config.yaml
d_model: 576
d_mlp: 1536
activation: "swiglu"
init_std_up: 0.0266
warmup_steps: 345
schedule: "wsd"
train_tokens: 1312000000
MLP neurons of a small language model. Each row is named by its layer, matrix (gate and up: input weights; down: output weights) and neuron, and shows model dimensions 224-479. Each number is 500 + 40 x the weight over its row's rms, rounded and kept within 0 to 999. Numbers have three digits each. A neuron's up and down rows have the sign that makes its largest values positive.
After each neuron's rows, "fires on" lists the tokens most often at its 100 highest values on Wikipedia text that the model never trained on. A number after a token or word is its count.

L4.gate856:510532539553505430484569585421510432512507480519514544482504472542407507492477472524484531462502530510448491550462494449514500496427491498471532490516511514491478481505517529470505538448471544510531516582521443486593471499502487532482446421434518432455500580514538507523549558497480538470546399515507509567458468488529472513517547507465502535459473404538450509495505502474476512445546475483519471468488450502532479547446451449477491466512485487458511458486487545466512504498493482491511433448514503520539496580533552424514552392453514558556467522536450466559544438489499488555571476442468465514468500463475555435551470547466492501563553479594478496465526470481476493503479433521493466546549447442550490462568504437478447521447480498411507507550593500463528491510585493
L4.up856:488509477451454502520530521478544466491485624482414498490465452445513474466530485507474507502430404460525509552489449433492537578502484448524572562493529419444480525535559544527512549481477497522435500467543462485448506548518507474545408534496503479486532483534571524473535590530546541497484525446512551494483476442501538459485524494491471408479451544581578457573546514474549464502571533548481488535516472496487534468474508518400576528580520484540530492562463541582514545544506400414527540491519555528525536483500462480537576476489510468500477489463547565525535471480582490482513549420513509538492474484451502508505517455459519402505471548470514464549541525553553456429587514532498487573519514527520533425512458581502478564487526427491485531458478499526546574499456493
L4.down856:452502544484532417517543519485490502433492477506462475462520540465495517522549468462527407459606509512496512567509493486514534455493537473520456537550429577507469528480509472527498450516521518539556526464475484466567566427493523458437492516541453488558499570491544462426493518553441519530625513516569539501519560524532474524493624533496473506485497494466505416521492522437509461489456542558530529449478531578543535451489391513473519437554468507475440454486500571510509546512513507519520519533521519475522491487511496509519509437477515486489529502509422468502523511390477494534535482525481496565473491497540515524537547496498441463513461458484436501527457510507581507470477465537427373484488511519598624467542456513504599529427538496458510505479538436535496520519557486
fires on: "," 21, " and" 11, " to" 10, " in" 9, " at" 6, " by" 6

L8.gate1494:492503540496467406499433543508453515489474497434442453506478469484519482439506527569544520450445568491531519540566521501519549516389519502483474505489528503457550442458579465518464540591484550485471472464572516490539545478454412520399508482535465473561530508524536543531523516511467471419525578485471441469500581478504499458526503532500472538518533503500465495544497484461572441477561481500427462455411496448473458454568498498509464481505495491447580497505559499510583446591514469551516517456506480564453486517495554528524599494466475557489499426462477481485499529501545498434492455487532505567439539492500516500508573449509504510473514535572434470516513531544514517495531502498520483525475561536550489535564516532484490526510508491453513511514518509512556530617529482
L8.up1494:536498514547498542482522624543453510530527538477454540469485481463487487514509549532482571431434491468518549505580453522465416567484488467456425487486491480512516517524494494521461495553402466519463527461501498487499542519459513534468423506432501444554565484519557456499509578503502489479462518483546506460503530477508569493486417526494489537490568517552431522495478527428536447423548486470500480572427502425443485496483502512495500555524517536480472494507462575501542543538475504493521493455472569506576493514482497509464590501458438440455494507428486465467609507487524501465516510492538463484518537505440489517499554450472459444448470534563477494544537494517472517510486489534545432540471478534516493550498449548484508572509541512482497480473508525535512486511504406
L8.down1494:508486486481519453508450552501462466582502568533467462544424514493544498507522526451558486456508483461482554528473511574448548470506499443437405445466559523449559560424487505533419544491507513458498519465479512477512465492470462473452510590427482465501491588513518490520527481523509520532431473479516533562539535465509489532502521552520467545506558564506478503500492478481537509538496501470420482455504487529524473416473484479473555495496458478495512529589447534549517508477512501488513561592494558408521498501538523454440443502516513515451560429501567463540574528516536415461497563567565483543481509456502509496474552532514428424519502544542427543526470556514493555527491481467496474472491552483504511539479442449514570538545477492480587532549473461452427526475533436
fires on: " and" 53, "," 26, " or" 5

L4.gate339:543479490558540528497525578421521471517484489521493545484481495523469483526555516473432467434523483547513558551557472443497508468491505571617486496475469535508505497506491499496526466548494556545496482500509526510476498456526436630476477454458606477444507543492465524494507534561477468452547460455434486470523589514582447539498552516537510484471542507510529486479483569523560452412611555481563518437431490489462516458527535435525571490435501499562473417535518520510511489543524501494428521502466541557589477504539559428498539490503507487498425465424438518508509396491550495568508475439483523517474509518502484485605497480516493564523461532480486462477494523543554432413482452551588526558590563539470467468512432478498503447478515415477534564558483486475513459465513538
L4.up339:448497469542471581528513497475502398454513579491475498492496540492550515528553529549515490571456480501470500495520516531419504607530504544528492497553474517520503515531442532499570482497506561463551473498551479501424497516489527494527511521518461491458524419459546469507557542537545568455407447440424531538500530497504478466470447440452481479516515419430511473483460518555466507499598469487517498525475471531490504464523476477492546526493507536511477478539463528564506437498502563494526534468546562511554545491538533469434515541475504461527529427566532499518526469564504476529440538544486436498546492528432485446566482452482460460435485522534488480480479536533511510429548543521499506540396504499489459498530483532572422501470488488572537565515550492523497579488448496
L4.down339:512516487479457406507497522489506502539501494473479473460550448523515483473466462548560478438451487448502516524488504552523561463507530530503489573522467508501545479527561524519436499505565478486527541561448496465474493526564492488415451494572512437556445558548510475511467538423438551545495499588553454530502545476510523488484476528498455570526567496530456492515557546493486520518504562506442479531511507495485457519550503508433533458456449508492462453484529500573500564490455437501510494544500501514513497512502549532588447454537496507468493495525500464480570547539460454513491491458488486543473574496571623508510463493555580405564544526526452479498514524511502460483496484547525416481518498479537554524539488517539584556478521500513484517464552528568604497475465505
fires on: " in" 15, " at" 14, " as" 9, " to" 8, " from" 6, " among" 5

L8.gate1322:611453488431453508555545460494470510552553468515525497535568539468516458490514487488474574508547591549504494415487522479497449483471568552553540498565440470513579467463541514485542499518537537530497507521487527575494514534536527487529491503517580513502493519486559523508484446444494514577491522471528381528506500571492482525518516513488502535483471471509523403523453496507403523476520506527434562494518481490415460557554458515431530532477495505500473540490536506471486573480503514570465439530497541506510539474476444473458483467435433494490567525455434526508517449498492563488482507449485516501491557489589510540426492498488517561490508611460511526529476580471532512477517516561485484498500577457503548469483533569414443515454560492481509556504465505511519463474475546
L8.up1322:473504518509560496538521538522512521398533518553566522471489568538541506530516570539515476508549476485421537479541529593507501463551553507466495454505485520443534554488500421458473498534554543470438448437479525496497522509440583523545478458544574501510460546485494480438448434504502434479505472513554577464508501578518510557552436437490506464509511611585489508506497473499460477429534536617537552554424514520579484438516575485531501491500519484489500436505487485435465503475455508484580508474483503537536464480481469479505499510520509553504489461512506468452418483412466489475483451500515480482512513479491534506492461518560477491510482484492537499453500517555497553537439506526475496460544455524438529505546492423455543467483501498496434403493484544525604408523527499
L8.down1322:521492559506499480482487558450492543535535501479467553546560430461465455482460473453474545567478501439506508560571500518478456530443488484562481519487555461559478526429501493508530545418484544487533526474470500572522550521496479477455469529471529550512502472457550537463527490446470575545553499522511471535499512481408476575461549522537503568480527440503543466502493454456469443546480498458458443514533569461433554485501407511470465514568527476511543550497529516517540539504503432542417552506576520484534505503479465511368454456459540516453498474480503474544547479580522490536532528492511432508478436511447523498516538569467562501448499486519590508524468513447479483457536512506472460474475495421515496578421533549537499493500536461424620580468574434499467531498437522
fires on: "'s" 21, "==" 14, " w" 5, " the" 5, " His" 5, "===" 5

L8.gate503:553498560498502501526541466541521504491441403496505511464495535579490506551559475519451552530410512552494510484510507513446563504517512437458394487443423489485500476494539478419517501507529521504513534500539507461500517506558521536503494461459435436520456536452468531423443556483466572520520475490467518492455462400612496483461536488499521548438486468474502521494502482510524511471599549546491426538493435538504439509470490464490520502539410521524513508530537571497473495541503460506586488481525499452536515524591434474465501516529385425490505508491502562521455487434509523508551465498513481492505451554530591586528526559530541549516503453506454510561452523536502516470479542546507531524445568505509543522547445494483518523473521442519558536532541507514522518494482563
L8.up503:517514526487536508531472562517488527485478387459442564472428489527531495544513447525488533487499472520485586513483573587433484497526473491490467476503459447533462443559538503489472491424507532540390526491473579511501471513415490532553436445544506434453478522550493490513499559517485528497490453527539566503507494559528555447473521583489480439493457544426538553516505492510500517566466561455515526506510486469454533495472485482496552544534466515381510529520459478527536473486538483466478513422502540471505455492576561426586527474516503508411491492495621527442534431470549521472571522485534463586491500523439551461510446468480493465470526521433484559511598543473490482456505460463555490544533510450554465470519407496523507514536558449528386501546490549462495530521459437
L8.down503:455479487576518527495473470431508496548559564504565512469437486590468507431524583473612482597524533492515525452493569456516487517507560498531528473563486533488483517491459528496471508526473581507532530539474518515460561476465500523437537523495467511527487447478569521517459519487480526507487430463527525561475501499576496549493508535483566561489521467467504532401499492514517585494502486424421485509549528482535481485496447440493542496501464436528514413487486565470538489484468454450569505515465489513469498534506439521466487458541545441535501510508535512575518486512463520525608463564489480551429451492458576530524501526511502463500437549488491428570477571486499476511460532500479498461462492505541506484554505483516515526431471494381512488445499495491480593546516577
fires on: " in" 28, " at" 20, " |" 16, " of" 9, " to" 7, " into" 5

L11.gate1329:447491468554500559518512532501520553504439517484454474464451536486441459501545450542497487505539492472415575551554420475477548524559475545413498442514492559476511465464582571450536443482515511449525554570562452484474439468520534494472556388520511468538510563470525466511537528495493517459537559504508471534438485448506485503466510465492446558521401562482554459493454468536435472483516512517508462484500475554465457498429510467470498474541459517534469454572550500435468588565494528508442537508497490511471573463523539495506469547508516515475437508456475550491502501501517528581509516471455531529525399495465531465474533522571495513480529499452451468499524474542516527472500579527514471511509534411567464500499515588516512488452499553498511479465532493525442508528525470
L11.up1329:528503511533512536529592484564490500548481443463444430487538509519538454501519483517445501521529508505483552520508460522480460450492487534421511485492443538550509541481486469500470496491481470427499502489525468474512524530453504566562511521475488551598463458473472496478499461480518470487501544506451527497525493526452525497467588465503507514502468543362449489496481476450480514478519575467551526519499557575482466509569579438472554452484489569494495502576555505497520532493481482456472520530501511518510502559565513487490487521479471496440486492491499532515493501515495520532524504553478470528555566520416430415475516467512492539553548512458517487441454455489499516463487479524546482479451520460469482515498518625468559488504492519496480505476509426415473512510581488
L11.down1329:486438524536505432496542513489451493506560478577529556568486431490434497531552484543501474537456493546469575519522486511480535534476485530503532500493486469534556507496456500543538553518468487512524477501511481519518490512453551463431530546537573532530522530610564476534476524482445490504443507499541514495467463536518474487475501524511529412462444550551531488538561505495449490523541413524445551563463473449482530470506498503546581435499506421547555564449511516527455475491563458499490480616500509473466562518479499486485444433476479493548526549537610547508490518448505522489476466599515504478518487533524463469549478588570455434453494482462551519513485452500436490561538443478517553424504575509534514511533467509488513517527465471474455465468585540527481533540544508
fires on: " the" 22, " T" 13, " Gal" 7, "'s" 5, " t" 5, " a" 4

L8.gate75:555442482586503504481493491382525409466446444435540500480579458567422547580533410459545513538470495480529561516461430526492470465448469476489546457504464524540538515576518471531476439473461519599495552530450511544500478462529491444484475496455533485530421532582589535519501419528488461512502469492531495472479444481488455464496546503490478481546499509558476498503488483486474518438553477547480500425481543508509504503525524516506537560539460446493541467469526511467446519503471558485488512495506539507503511573512455492535526506519520544479435454508489466519494464530536462497539500512494569544471495476495506510509515511466568476564543486543521455526514528509455431519514451510516493477490487434580384573484459508570577509385568438503526487483410458433486563484531442
L8.up75:466459582513483595510482513518583571444434487460480551465473546518519482542515486451486512524499486466553518536529431474469462526558467491514538510542498471530499500543530594577521502472405511472509522469515567470566510463492539496490511476507486535456482506498529521534543541546548550484472484546520604390542553473446520478511508459512503478477474542505513442533471590535544514575502558472536495487512560566461525516527518439470576472557468493429481468547546468445505371486503503534480462423521519529566452518469474560479475458522558518499501447520583562493545546519553555538576483515524554497544463483461517512387400490457537527444443549525481534536454520525561517503446477525487445515467482509518564479512501581487556588539461462567485425482484561477470495509492488
L8.down75:499497501451534527523504436552552491485447500441534575420518522489516472502575514511545453515503473469544532462484578459491598590476480547542505535505481529530471506545492494517511539503542531521504471514514505512467455445544471445515549482524514467555509544494572439484474559464513537469454465537535509547521465494489517510473546525515513493428514532446493435480528525495466536421420634475527508450507506494429477445603536486477447555563495491503461530558479495537549482467482489579398467442522568454564471436532630523563411506493541459529580520448495428494504473464501495435516536506448541553582512499507552430514474546471513559508463436440552413540498530501465477515481500474561546490537499483582520505480522518482471527523585440480535531542573499507486478550521526
fires on: " for" 71, " in" 8, " during" 6, " by" 4

L10.gate1391:554449542476531499511559496565456456503510461540534484466441473462551513456500465508500504465518613478421589512470465453474475501534455492438463458551442526395547537437476507550438455536477501529494518470540485502486441521552564501530556540541465480502490521464530460447522477459508487530486482485487459536476493536480521495568536488510513544476470488556486492489496477483439458455477623482501552488475487539500430430464571464455519503430455493436557504599578524508413519447458485518482563551456483487496556480523476461486497519516492554500478464535570483463509464551596490522506550531507511490425494498527553521474579491523548450484542503545468430526481395545513529523560447531534454525526554451544493519490551503468454505464573454522515522456446606573463456499534547
L10.up1391:562496503529544505458511499510514506510549525471528447565520507506491501471533472527494531505554550517443561499487540524447526473478486473394580458486448519487508507454491445413434549440478537567463466528437495511557459535485529520531481514459494462515508496539513469488502447536511549473526505566495482560502555494497463502548456506543466506527547582512474543469497431505427467466524496475496546496544502446484550508542472492572515459438456551496521489474566457514473560541462468483519530498531471487556541531553456570479500429541469466450549470433473478482567499528462486503571445554523508488523566517502579448480440573520556483547496503489482503536586515489535545488526371545476428476452499532516478461454459538508444491466548508442491482571512531530510521461469563
L10.down1391:505505440546498447476520474436491484462488518509479489425515527549542550500430493518483427540510537490518498501479527483466436578404489413557543595429500486494496555532408515510500475478562430493494558548526424462494499520610488595437476541482495536532463478477457503429550541519485548452496431501552546455418494541543536554451520522504457495455513496575462517487567463502475492492512571512518536503532438520493565510477475435440543516466467497523466516504487470532479516571568535538545485487475617511446439520445503497432490475443497537478521518560503584434583504451537499536507511520451545489434540474433459515529462588458494456517544485452525529509527447486444492475510471493548445431541525451484474540448534512531455519533480446507498548462477480514528485511388506
fires on: " his" 42, " their" 5, " her" 4, "'s" 4, " T" 4, " the" 4